Part of a small language model's weights.
Size: 7 heads of 64 (1 for keys and values), MLP 896 GELU, vocabulary 8192.
Training: a variant of Adam for these matrices, 478M tokens, 3650 steps.
MLP neurons of a small language model. Each row is named by its layer, matrix (down: output weights) and neuron, and shows model dimensions 0-255. Each number is 128 + 32 x the weight over its row's rms, rounded and kept within 0 to 255. Numbers have three digits each.
After each neuron's rows, "fires before" lists the tokens most often just after its 100 highest values on Wikipedia text that the model never trained on. A number after a token or word is its count.

L6.down343:144128137121116064174094138111124133120137147112129194155088102139107161159123136115164119122116130117188139095153169114136111144101150192121158130120136176131111077055137077117111152079097136118113134144159114071121143070114127119129152068240110183110210107136143110113195148116166134177113146102128103032101144121151086106143136118113117129114153092140099071147145120147065127128128122117159107099142065128158105087181177103145150128091122129122074117116103121101154092067102132145109168122149083180123100105083127123125143086112132066124101133107092131101079120165139120098142153098103085087205165102161154164080103057134183094087123110184180106084150108090153125117133120179130172196148124123116082129129119134178089138132193102122114062182173114127101159128098096
fires before: "0" 73, "," 5

L7.down883:095069124132109105126126148081088073133074132104134097133141147086085116134124131166133170134051098164109073114181184128091130128072113158132155121136137130209101151099186148089115161076105116142187128122134195130088153134115166099123155191115144146115123165156092145118098132093075162141177159140134128148113105131085080107119129155164095095112131070141102074173142145111165152154092157103136160080084124162078147150061117141101115076130203097139197135094153184120062147112090174125127149112097122135137073123131104148139166181183128136136161132106168162103108112138103130121161167084097161149069172168176107146114139123101184139110156135108073090106037174116099129139070146112145122131137154150122131132104196140177084107104178094201077096118106169144147131112126101
fires before: " to" 50, "2" 10, " of" 9, "1" 7

L7.down471:211113115059181105125117118094174173105088167128119073160135149150113125160094080130141127095099158128058128120110083128121161174119162160160134160190095107133159076158137138135144095177214115167150123051075156098062123098103191137144087128099187108122123130111114133101138109072115157156171111115123183092192120131158094167158113082153124144171108187225101067150136123140149133140141164108140189070161118129075098132119155118116095094160123159121137163118099173095094114093190141195088123125132149079133131115126138061144125177109108144093109102130172144168130154190168121099115127141074126060135102154114159111165177148081134159132100127187090124126104160124145138132098142136082122088131104115151221129151124071184125113109127120133114166075170132116125136181135163
fires before: " the" 44, "til" 8, " least" 4

L6.down138:119091184075141116129115124126147131113096103128126138072119145113120138167153054070192147138153085136131157186103132132117178126150157162133152137159137178091150117162143145112066158145069194096127153028127160145129075122129187122187178142038221151070132165102121219101105073150104092155138152084141113110169152121079129165148120141099062122141147057150154096164117164152121134140102159092083131143139161110074147165133075140080130111122192098151066115155143149118143144118096128151092167142132122140143167133155139116097119092107111134099088141134122126131116145133088118070132153093191146149120095133109138109127157121111108101099125120110117054147155160126098128076085089134089125119122102160088132124076146200131092133183152131136121148128095104170144081132118113
fires before: "1" 49, "2" 27, "0" 7

L6.down429:053153173093123209079199107144087109097058122157123237125143112140141131157083146118096091102193137138151164125129130105138127086164183173177167151097115093136104120076163188142068157124098141130104190150155128079103143127064152129154186165156143176125082118085119134130132173121121155125172073190139119167106132147106088151126189141154177131111164139090156122030085152140128117076167102138136148126104109127122095055112191178071176189129111161147121103118134105104080138077151126046139116119113048144155149146136112091089077178089127137110141170170115067095119124178175017105130121130095135167132080132099128182159163148110093098122151158179158065134108127111153099052161112122154109109136155085131132131086115123123181145127142105125126140150110096107136153119097132
fires before: " |" 45, "7" 5

L9.down382:132142133150127119110099141082061164141085116122109097162132114115127127109181166131138082120148157145170141150095129125121124132047127118111094166152136074172144101133161150150144161116097111140111148148167109131163194070170156115103163087141120145091092133097144134135093071117105122112179148124140115104138129142073154054192163100102079100113165123091108106147070026078088116094155115106115149125101125133143159157118104103063180189128129098106167099103128056150205125093137142156168108141212131101176131145108170169160111164087114138157188147172174134113174132113118158135139142114142140105114143151100138118112135112101127089212189081128183118089125120086107087147144068130081135120153133117162156134182161112104173075104086081117180164174126138189143153153117120
fires before: "9" 78

L7.down224:104103092121128100132178097138148112140120109095129118130174139098088107126168118130179082069117156087061160109132096171159153134129115114088104111126122081172146116116134157151159110096152100083046072089100087111161092139113117166127165134165131107111137130110148122083107088151146086159103128173129128117156118112165174146101115161172158198118181099089169065056105155134173145162079157166135181146211128099138117095160099131144140084133076114166058130093116142129146106158141089169160106155156134062032120073137163183111136167187091140106081170124128151109229130135133144105105147133122104154177176123129209139086127154114137154164071148127082198136172134136041167075106139137177113132141143095163116157118108163125170215141152129150120129087152167113119133117131159
fires before: "9" 37, "8" 33

L6.down382:114159097151080079102111148149110121164107116109162165149154111150046119124148131161080138125105111111151172155190110100126124102128131137164119140116174149143152159118111125146129144075076142128170097106151121165155067200147136202149103127189111167159102112127170089163117129115117114168071082151170118110136123166164135149130122066091156126130098136089080158156110119135091167103108135062133102105128086120081146014159110134104089107099121124130138098123213096180105103081134113153136078208142168093082091178128168073156112099103081113167153130112118146116070118059135175130111116152099095117068136185165105099130107158073154145117154184126157123101138106137170098154098152186061125098090149124138107178117121112116097081159101158133138134180152059160089147134163142
fires before: " by" 64, " to" 4, " in" 4

L4.down139:148106121186102076185132106102188108169168167114126077180172118197127148134084182122091139118141105108118124105115136197099179101112134161234132169132137167146160142147115147174138140093181150134147177110131118160129173112104150164107070131197072111157163087099122112146148056122138105087111127157110096142201111161086123164165086117172143144110127113125096174112076127096137132161185108085113095128168098085097158064133103138128155121156124192144149072145161107120132130179111151165126082095169132101139116084122041111127110140102145080175122074156148093092108083136136121122122146126070166147200107150141104078160163163113121136155107155130125154165097158132120117086132126140119106107071084140151155116154143125153143075109156088074077084119149160157108108074103137
fires before: " |" 56, "." 4, ";" 4

L3.down760:163114152151133145151117128136076160183090074179175172149125080110134118114002174062146117112164111193105140175149154146151112133169145178135114107160094142149123168116132068105153082151191071147129141133105120116076101142115174106158132125169142207129211117100087155152153145108116126136170139144086111113112094100180158170140128174112104070130105078124126058085134094136091106120104118100118098131166129124086135119154139161058141140139143108145149091078104147141113147041139105165139118135184077109160150146091146107166103141156083109191137132099070103130182136064113121026143181151167112083111123084083088112106098142138094123164125138138124119140162129183098112093102138113158169102128105121049088113191150147061144099114196146126158166109170168086143097122127188
fires before: "8" 38, "7" 25, "9" 9, "," 4

L3.down351:154124066084112138136128095140106095123098138100099103142166134134118134104139161089144098111171105110118139031113122131164120151130131152210104131066197179087089122111120132124138145119169099090152109148115142162084170154151126125141138120170133123091172111141150129090128165125100137106141153102166141176121086094114126193119130131085093087113084094060152107112110154082155117139132113078112164160142192118158105102177136134107103187154157209089146211119099173169119111164122157144136077131147104116106106105078183106108114104168101088160135133185109095111171154151135121137088156087074078172137106125095091186131127093144198075091184097061141129064108099160066120108227137073159173112116123164077135113084160049115148146093074109116171125155119113122101086184113137
fires before: "." 44, "aur" 8, "uki" 5

L6.down653:124103100104157152144135130062079149138077086127119104108120078148134140084086135064093113041143141123153177098133141155125133162176168098149122166122159132151150167120178117151068143149143080164113048202101144157153130130152155146163119125252087118135134129118118127136111143193127107154111152156138097122157171065091150113212123171077134085091149145157101100129104120094103119109179126148117107185165103182132188037186108143087200163145158129097161124084165122132055140117164173140135068131144104136139130151131194097142069167160125073147103100105116144108172124144135143106122146141144099133106092190161147164123092151114148043116150127150094117192127138159086139129093105118177138111132192095119092123087112178089146174083118128166125144124083152120140139147101083
fires before: " |" 48, "ite" 7, " (" 6, "ne" 4

L6.down882:086146144162086097131134122157074103161137183123082129121155199116116119153126163198156069125151091160105159081116116109063164145097135140177168117131186116141121182111169116175129073135147149099112050140191161134114161164109129165171156133186168113107150164121128110177134113135179150172109087126171135148131117148187114137089162088095127085132117128085161098116150134151125117126179090138070130173090129167143181029120118157145108152083123114150117123152179189110121153135123167123156100125086121178123147140059130081203118135100132141146148090120108206129063151187138082133178106090109072157083158142120114139111125116103101137120178109117153129121124104124110067108163120146188095197178114137192142166025163120132132127083125172097149167100144127168147067156136068
fires before: " the" 16, " a" 10, " to" 8, " that" 7, " by" 6, " for" 5

L7.down509:137094118130131155127153081180152161147112132172078133100122134117087144150113175068136065151179139076107097105096165072154167122179135081110095168105131091132137130099124108136131092156097089149123069164161144098155131118130157136056074137222112109151119056057121099074080130170128148115130058129115152125118149152121132140125089200072129191138188119144099150129055116102119091195134171147214157092115123123125121020130131104139115186090134098064131119156140164151138144180141149090129158137089109150158111194153111134086158166130094137070122149166117112122117136080133131099129151157185148125161158161099175119101131152111107085132134090091126140144110089122115111066139136139221154164154118175150123140112112171105118157123101107121170127114135080118154084123114136
fires before: "9" 25, "8" 8, " by" 5, " to" 5, " on" 4, "unte" 4

L3.down10:108138100123119129106105145112066116094187004103127088133127098143126097132121173131067121109170117118081114089113141122102094125161142079140159176092118123111148129130101150133096120128135107128123143157116082130070134129082107160092145117236137169102174142084168122123130159170169117072076119148100118175135135119177144153068133112107105113068128165075150133090121130160162112094164111169120119142104221166162118024149143160119110125104125136123164135103092117142104145099158170127188134143157140095104035128116203075132092138198103120107177120144116107124074117131126136133150145082145082144094089152133072134118142101134180080144102141116159125067153107183104152169145176118139134115145114067145118191148082179105147176125144133165154149123108179064126036204129104
fires before: "9" 41, "m" 5, "." 5, " W" 4

L3.down34:137132134075154119155060118163082133096080103125106156089112151178096075114148131132115140148138143210109149092161074119130109101153144146132116135116096106155079113143050150176085133079072114094146114143162086146148156195118132140167115117128103141166138102052152150119178098062115124073152157114172146161179139085126127144141091107098097133117135110124137056152135083135109167125178154153112100171105108092182149048186121159151129089141172085124141142128136136153133160158101175139172144152100114076166120144119148160190146134154110146059090159097157146046102107135166100157131151100144103120136123125098089185147082138169079111114170070146100123129088114169151189135119105109128156128124097143135138123139143141174116136121110174127155069136118153125135105161086142
fires before: "0" 34, "1" 17

L4.down733:076108093102134142117135157120184093124042096157137116145182123118095141188072152120151111125121155104153177111083146102121164105119147135129186148148121122114124144115098129157117134138136164124102071133061118115196156117112192088141112181221076169139202157106127126142096125094111088128102118155127114096077102094121159104076126171101138088158117137161118116089133143086078155141127127113132163137102120150122086153149097200075119150131125151110144161120171145118135129158124121092164167086125153066077148105088063126144135196111095115181138101194154168165133163096156168080146134150153114128148114101079159087121152176139159136170148101223091187129123198138132151183084112116172162128127141144179165113096141130124129147068085147125118112101147128108112181154192148
fires before: "4" 23, "3" 20, "1" 8, "2" 6, "8" 4, "6" 4

L9.down525:130103129153207115102112159065086162104124148102152115118179124168099125080166132121126127216093188150098166086110127175079112141120120176172157170145134170151192071162146152153125140160130113174132154137163109089139144134051146105159098096169164167164134108116179122112174161098134147149155178111109112129069104111102136055130082153042112040101108111069135078134129125110130157112125128133188052167106120117101179092202101054131159160115121133102162144110137156147146158156057133147173085084140109155128132156077111147136146173168152073113122104093130126175124107123140145126158130129134116099146167124159083179112137087105120169087179152158103128141158100168125142169116088107094098105125153146157089158104101141169101135189135177210094154136151090147144106120091135
fires before: "0" 88

L3.down96:147121111132155101168126185165177112102130155148141118168160128155123142207060089116163138068158148205097130140103131093103137153155158117141140098152186130094135097142122096053134118072096181100162097155131111083123117103112121151154126144113121107137141135121126182123115118161095165141130166172105115109176104112107123147151086128099119135093052120158101175141099147133125105149125095088092096112117110133145141105132076175108154141086136115119147163167112138025130157064119160112120064067087075121099076132172107116104147146145167127116125125190092187105097081093180112107066111095134084104139074125163143173140121130120169151096063067106148149197130090151141144158147143147131156073136109133147181076140109193150112124081085117125118045153089082148124159091072136
fires before: "0" 32, "1" 20, " by" 11, "2" 10, ":" 7

L6.down843:140055086168092106187112108142077215149084062175089114144102091129149158160150102138131162100120166171117119141139161133121167056142116138156155137068106118102113130135152136115168132105165116091114133085075147197148104063081159149203123154095190106153138114149110110102158121126127140106126172078151132154141162168107110136203105151113164164102093121036141090094113102204125165108062132168173116129102087149114156166120053116123135086093066142090143095154090129108139157159077142121152116118123123123142160100128056098076131138156157174161094122128147163152100094135103177122116113180131103180129180113196114099122120154099107161101071132193095141074097122134167127131105084159107157147090127144125107163077144152173120130142133140123109136112115150163119127105083192
fires before: "0" 72

L4.down817:167127123140151175129116090150103138120143151179152200166106141144093139098140129107095132094116127132131161120082150102132134150165084143095174137130129132119131115075140139132126154131138129149136090148146082179066139158120097192086131170164157120084143125133130128145147132114169137112136093129140151089095130132132145177111131076131149082124162152140150127093087145086146112096164091123136096126122173181163116104081108141146133136084182131110125161121142130134134094217068158076103162121165124150123149077100184116151237113142109155138134113112116147143131142129107065060112119089141104154079097140104167152144145099126181106117139158102129110079145089163112163164100098131144152149170111164156111140102090134137117191119138139120116164119163129120159112147128101
fires before: "o" 23, "an" 13, "a" 13, "as" 9, "ans" 5

L3.down792:150083144135140136123137112142135080114193159135118110123178171154146128126144105123070128067140170131112129180138080109123114102107215130105107131056113116138106123172135127130122161163165137120179124112160098127178145099032063154189111091147154111122163151182081145179157144169092181118105140175161188147058117104115077088147118185140118126150135064091123089092196085146152117125175091150185152083168131088115111049147141111183131089120152112112083126165102173167121081095135135098153132114083114144122150166108155139129146130147165101148123047123167140124121102096167124140158179132137120100159123121130131144119104146184080090063119117197193085125103116122141164112133184147186166179130132091142087143177111115096057153140131121142124100131149096094174127165189099
fires before: "9" 57, "8" 34

L3.down869:154129078134150142095121120085160087109172143120148118111155129166133155093118047153174079168144075191108170151079098065150187135128141128174129109129138163141119120147129110154149133156100128165145130142183153115139108107123158137098081090103097128096139158148156173160119124124151143150143180112123088128180138167115123116128095095116160127228140094090109089140110140177183131123150162077117138216136140098045140137108118102129172166068134086125148157111080173143160167158129165161161110151152104185171178174133070111115140092048123080113108097161121160134121111158098132143071189152088153134146123095110101100152105085128146146092121167111164151099142130114102169152098082040188087168155114218110141179138142142132142099141159099098121149080135175108083104118151052
fires before: " |" 41, "–" 13, "." 5

L7.down751:125157103161093198107111134140102180123037160133129180148104124108105143140179156111145154122137160202151148101128141101081179121075123134122188128094127195103079124194116117115135146072097071131089149118137105122162112125176174132082090142227058123092131126121094143067163177171124137109163120112173147147117111131143169184138138042110084109156111115125139075146086129085126103140124117117100125117078144145116064123100139109168159140086112116209127081108139185169120172133168149128145141090095123066165141170122149153094148068154098127127130123091064141126142109142078128136120182125149072137132142129121134121118143121131171122134130153120128110115119213130154146144194104108124062146137145132108137166087162088122150113067165164140138152106111137120135183181158144
fires before: "." 25, "," 21, " in" 5

L7.down261:112098095165082130126138071053158085136109153114156163133169120114123124174161186133122099156076118104155140178148108086172153157133119142161115164063135132174128095153131107165132074130126155182184109159110125115157147134144129153105116102255129126131228164120135136179080115095171123069179092181198105112155078183138137139119134105136213102130131094123119074166206162171075101164139097131159089129094132139129158097130131133109169098093095154095174138176113111112078154122135105100117097141172109123146163177128148066126141105119149083126118148184150142161113118174148134182159093169149115169078160137211071135115118136113168108092177177160138172151080138119139114149140126125157128067146123166119151155131200170106082180135142111103157108077181146123111115089131057
fires before: "===" 28, "|" 26, "==" 18, "-" 4

L3.down694:142100084085113086135079083070078130104105033150105130084171163125166059086134133102121142084148086103093213101117147134152142131131104140164093103134172161133100121080115145149133153103142107123140122095120138152118153147137100069108183179132154137065137107117104129153158140114104152127119149096151104162168109095127104189113129161115107160108116085092104122103078108122158138106150138127104126124136190151151140098142110135053171153129100210084191153092126174117124143100172126161161102114135103138096158133100222141105118111168134097149111145117061119110138131193106097161165103089097142106090079131106062234139191114186121087120162131089081128074143120119120138141143121092125136093140150202061097196118150097109118149085138120147178134154189149130096095159099128
fires before: "on" 34, "o" 11, "ons" 6, "e" 6, "1" 5, "ber" 5

L7.down233:129102081113119070106140076121148138115109187100078134111133146139131095097141159106078117073171130079062137134114159127156144149064093030125151167098138067142144125142182165126169096077137146096114121149182119090104133166140121103138126131194138085130182089147136093097088079117120084077176141044116118137070136152116104147111129113107207123116164136096124128148128100122176142138109103117135137081152168109160077095142137187106122111087098094129194097136161143139222094094120128090162152109125118117123159140111096134087105147147182147081199053124139109119228113102111144142144157090158114104057104119157125105148117134104129108129116138129141104134149125132118158152193183082184107117070084139215158139123080129085147123100084176094111137175080158132143148148062100
fires before: "9" 70, "8" 13

L7.down293:072159150106139148126122101105167133119167128111137139112111157171125137093157152082152118138136210164102138146160157103142165070125188118134140098126081160147126157095141117134112113126122154091150132143200096208127076160126136145085139143152073156083076128126155094124093189127159157171187118143059122157127087139096120122104113120137094128166185097091158157112095104081130076151169154128107084179074111100123167121105100037179089114131133114149136089162156116101077140109115155156146112145149116097196093138190116140132068087181141156152071162116176193174138123129065089061059113140107105114155095144069075139112107107151127176098128154097142122070150107128161141104134129093128154187170147145164081161174183048085106095118103126108115145084027119183088149095085091
fires before: " |" 51, "–" 6

L3.down11:131150127111132150098219195142083196117102093124111110181138112090143128154144164136119149126164122181122111157089120119133135132177137172192136156122132167143155151135118130145137105105142077123118127125129170133063096121065100120133153098178132170131207110063124141113120100169147139092060135114162144124100075103128114135153169086156207131100102129134155105147135152157136136158126084124116138078115125113160173064174077177051086165168111142137136131068137073102136126096119159107138145131108098162130202128138111095091145132128081137152080154112045186075178126100109071131134138178145111098092110114118134142140111147177142116094110107092159106146130095149105166129116165093161102126141121163151104116174135186078121108087102144057125126138187133062143141149131138
fires before: "9" 88, "8" 5

L3.down619:150180086054119137138083085042119147111154077102080156142178132122145077063143132100119099093203099119165199078131134160156088164173106148136117140149199201092063148061133115117132105116152135080092077175116120148095124084124128172125126164187094128120117112113139117116134139144096146118103122107172089139162115098099097127091135167136091096137140104129154133109070164149156124140185154093094088134136206165194149075157109122096124168102106143108146155169084145101167160106141133148127123094127083151099068131101197122150109126114187144168141137145057180042115094149072150106151173140140062144088130090111141171115134139123130104090159118085166098094126125146089128129045144110132147090172118149103119144082148108146116153102108106151149137156150125130101032188105150
fires before: "2" 54, "3" 8, "0" 8, "a" 5, "4" 4, "1" 4

L4.down777:126071106086176156102110170153111103132080153145136095148146098088146092109180041201161123149126148125125150081147190139121110062105113119203109171122123122172162140080118135041073136072146102147109136102133165070179130093161101094137103117098131167042094094110114166147147080104133097152156123130135120148087180098137177168087127096126119110104173131096077088094125159114136109147100153057129144155116113127175108090194133160099133073184092172135114127107136210161102096125143073164172150090106094119104107139100159130120135131121139120147099086109172148161152130127091104088133179108150098136113167120205150128154132208090086094163110072125181151129080173132077178053082104127108105099140121077138168107133133072093140159149124143109140114128128156170085136086110132
fires before: " the" 41, " |" 8, " a" 6, " his" 5, "2" 4

L7.down459:103088122167115156121146116118133129065146113080127098120203112167105098084150156114133111133125126161164176139210098124141135099120153079105153115174075131181101149169119111124127126117144153147153105117146122144120112093102118158092135104181170217152118185122140067107174124159104126124172126153119102175114089134139161159138109122145107114051149137138078072116111011150130117113123079205160097100127156165103105108153123108132136081132111136180126067116180139120153100141157170189168116125210158142144118129077088152160073155076126133144147114123186128115174088116070118081132134102126132110119100079110053117181115142089139126116066103106177125144116068158129159084189092162133132111170139113095100174140154096161156083083081136103210110082157189119147096113154184
fires before: " " 52, "9" 17, " in" 5, " on" 4

L9.down232:094091092073089087142140122120217145070128131101195101144128150174147154170084070132086174143108121128151095092117137128146168120090120141173083179015137127109132179167124157160172133152182083113140171147132097121132180125086163168088153130229166080075145090119149163130118113143123084132131127094146112119077155158096110135111129188167120139081132153111137127115073130105169096178088131149122090134144171101147111079130102046109101179121133094085115117140069128165133140137119173169205121174117158077155081118143129133112108117136112135068099168125124131123145136144144087121142120162148156143177097115136146140130152156109141175119157111111162088141127066125124071131103119129147096201117132098093123174136142130195105117174095140127116120153137150156101136178146091
fires before: "1" 15, "2" 15, "9" 9, ":" 7, "ia" 5, "ian" 4

L6.down394:134125188116091167109090093134083164125200154097075159106143085158195120121100187140109105133136086117103131037125119114084117109077096156148149141183134141133107091136148102119166148117158163135162120113194154148108128191117143130164107104174165129096168130152107161095135122134132126140097154131155118148133138083137154132087150107130214105128101057105182086096098152121145077110130126131101142153133101124081129125122102107141095150203110107159141152091141140108154123103096132120143168112080053134099099117065211070167185100102112085164138111128097103118086093112128131094129137087106138132123156100179113170143107160136154156126106108042134109155080163152077091106093170121156112182145118113121139063144130114080172129182081186041137124123153103109128141154100181
fires before: "2" 36, "1" 8, "3" 8, "4" 5, " him" 4, " that" 4

L6.down97:185155115131121146161123236115133128061157066169192128157030207178074124136128094129171177108165083110112104114111118094102124116168065158067120173082090157102069094133131149148140087155132110138127152160085100141103142112096149119127138081152154178132130133147101125129148096100136213108075087070138157126127137172157119166126119089118162145113140108065142102068114132120113107151144087117109141077134157098156150058136138123079147172100107137161139153143125159158155125125108131118144132134140093163197167095158121123129149111101123128172114118150149153109132141189127133209116096100130088204132101155149077164143133122131128139109116110114153158105130119182118133145133116053083085103144180162106101098144150121208183077079120121126083078159141098146105143101095087
fires before: " |" 32, "0" 15, "9" 10, ":" 6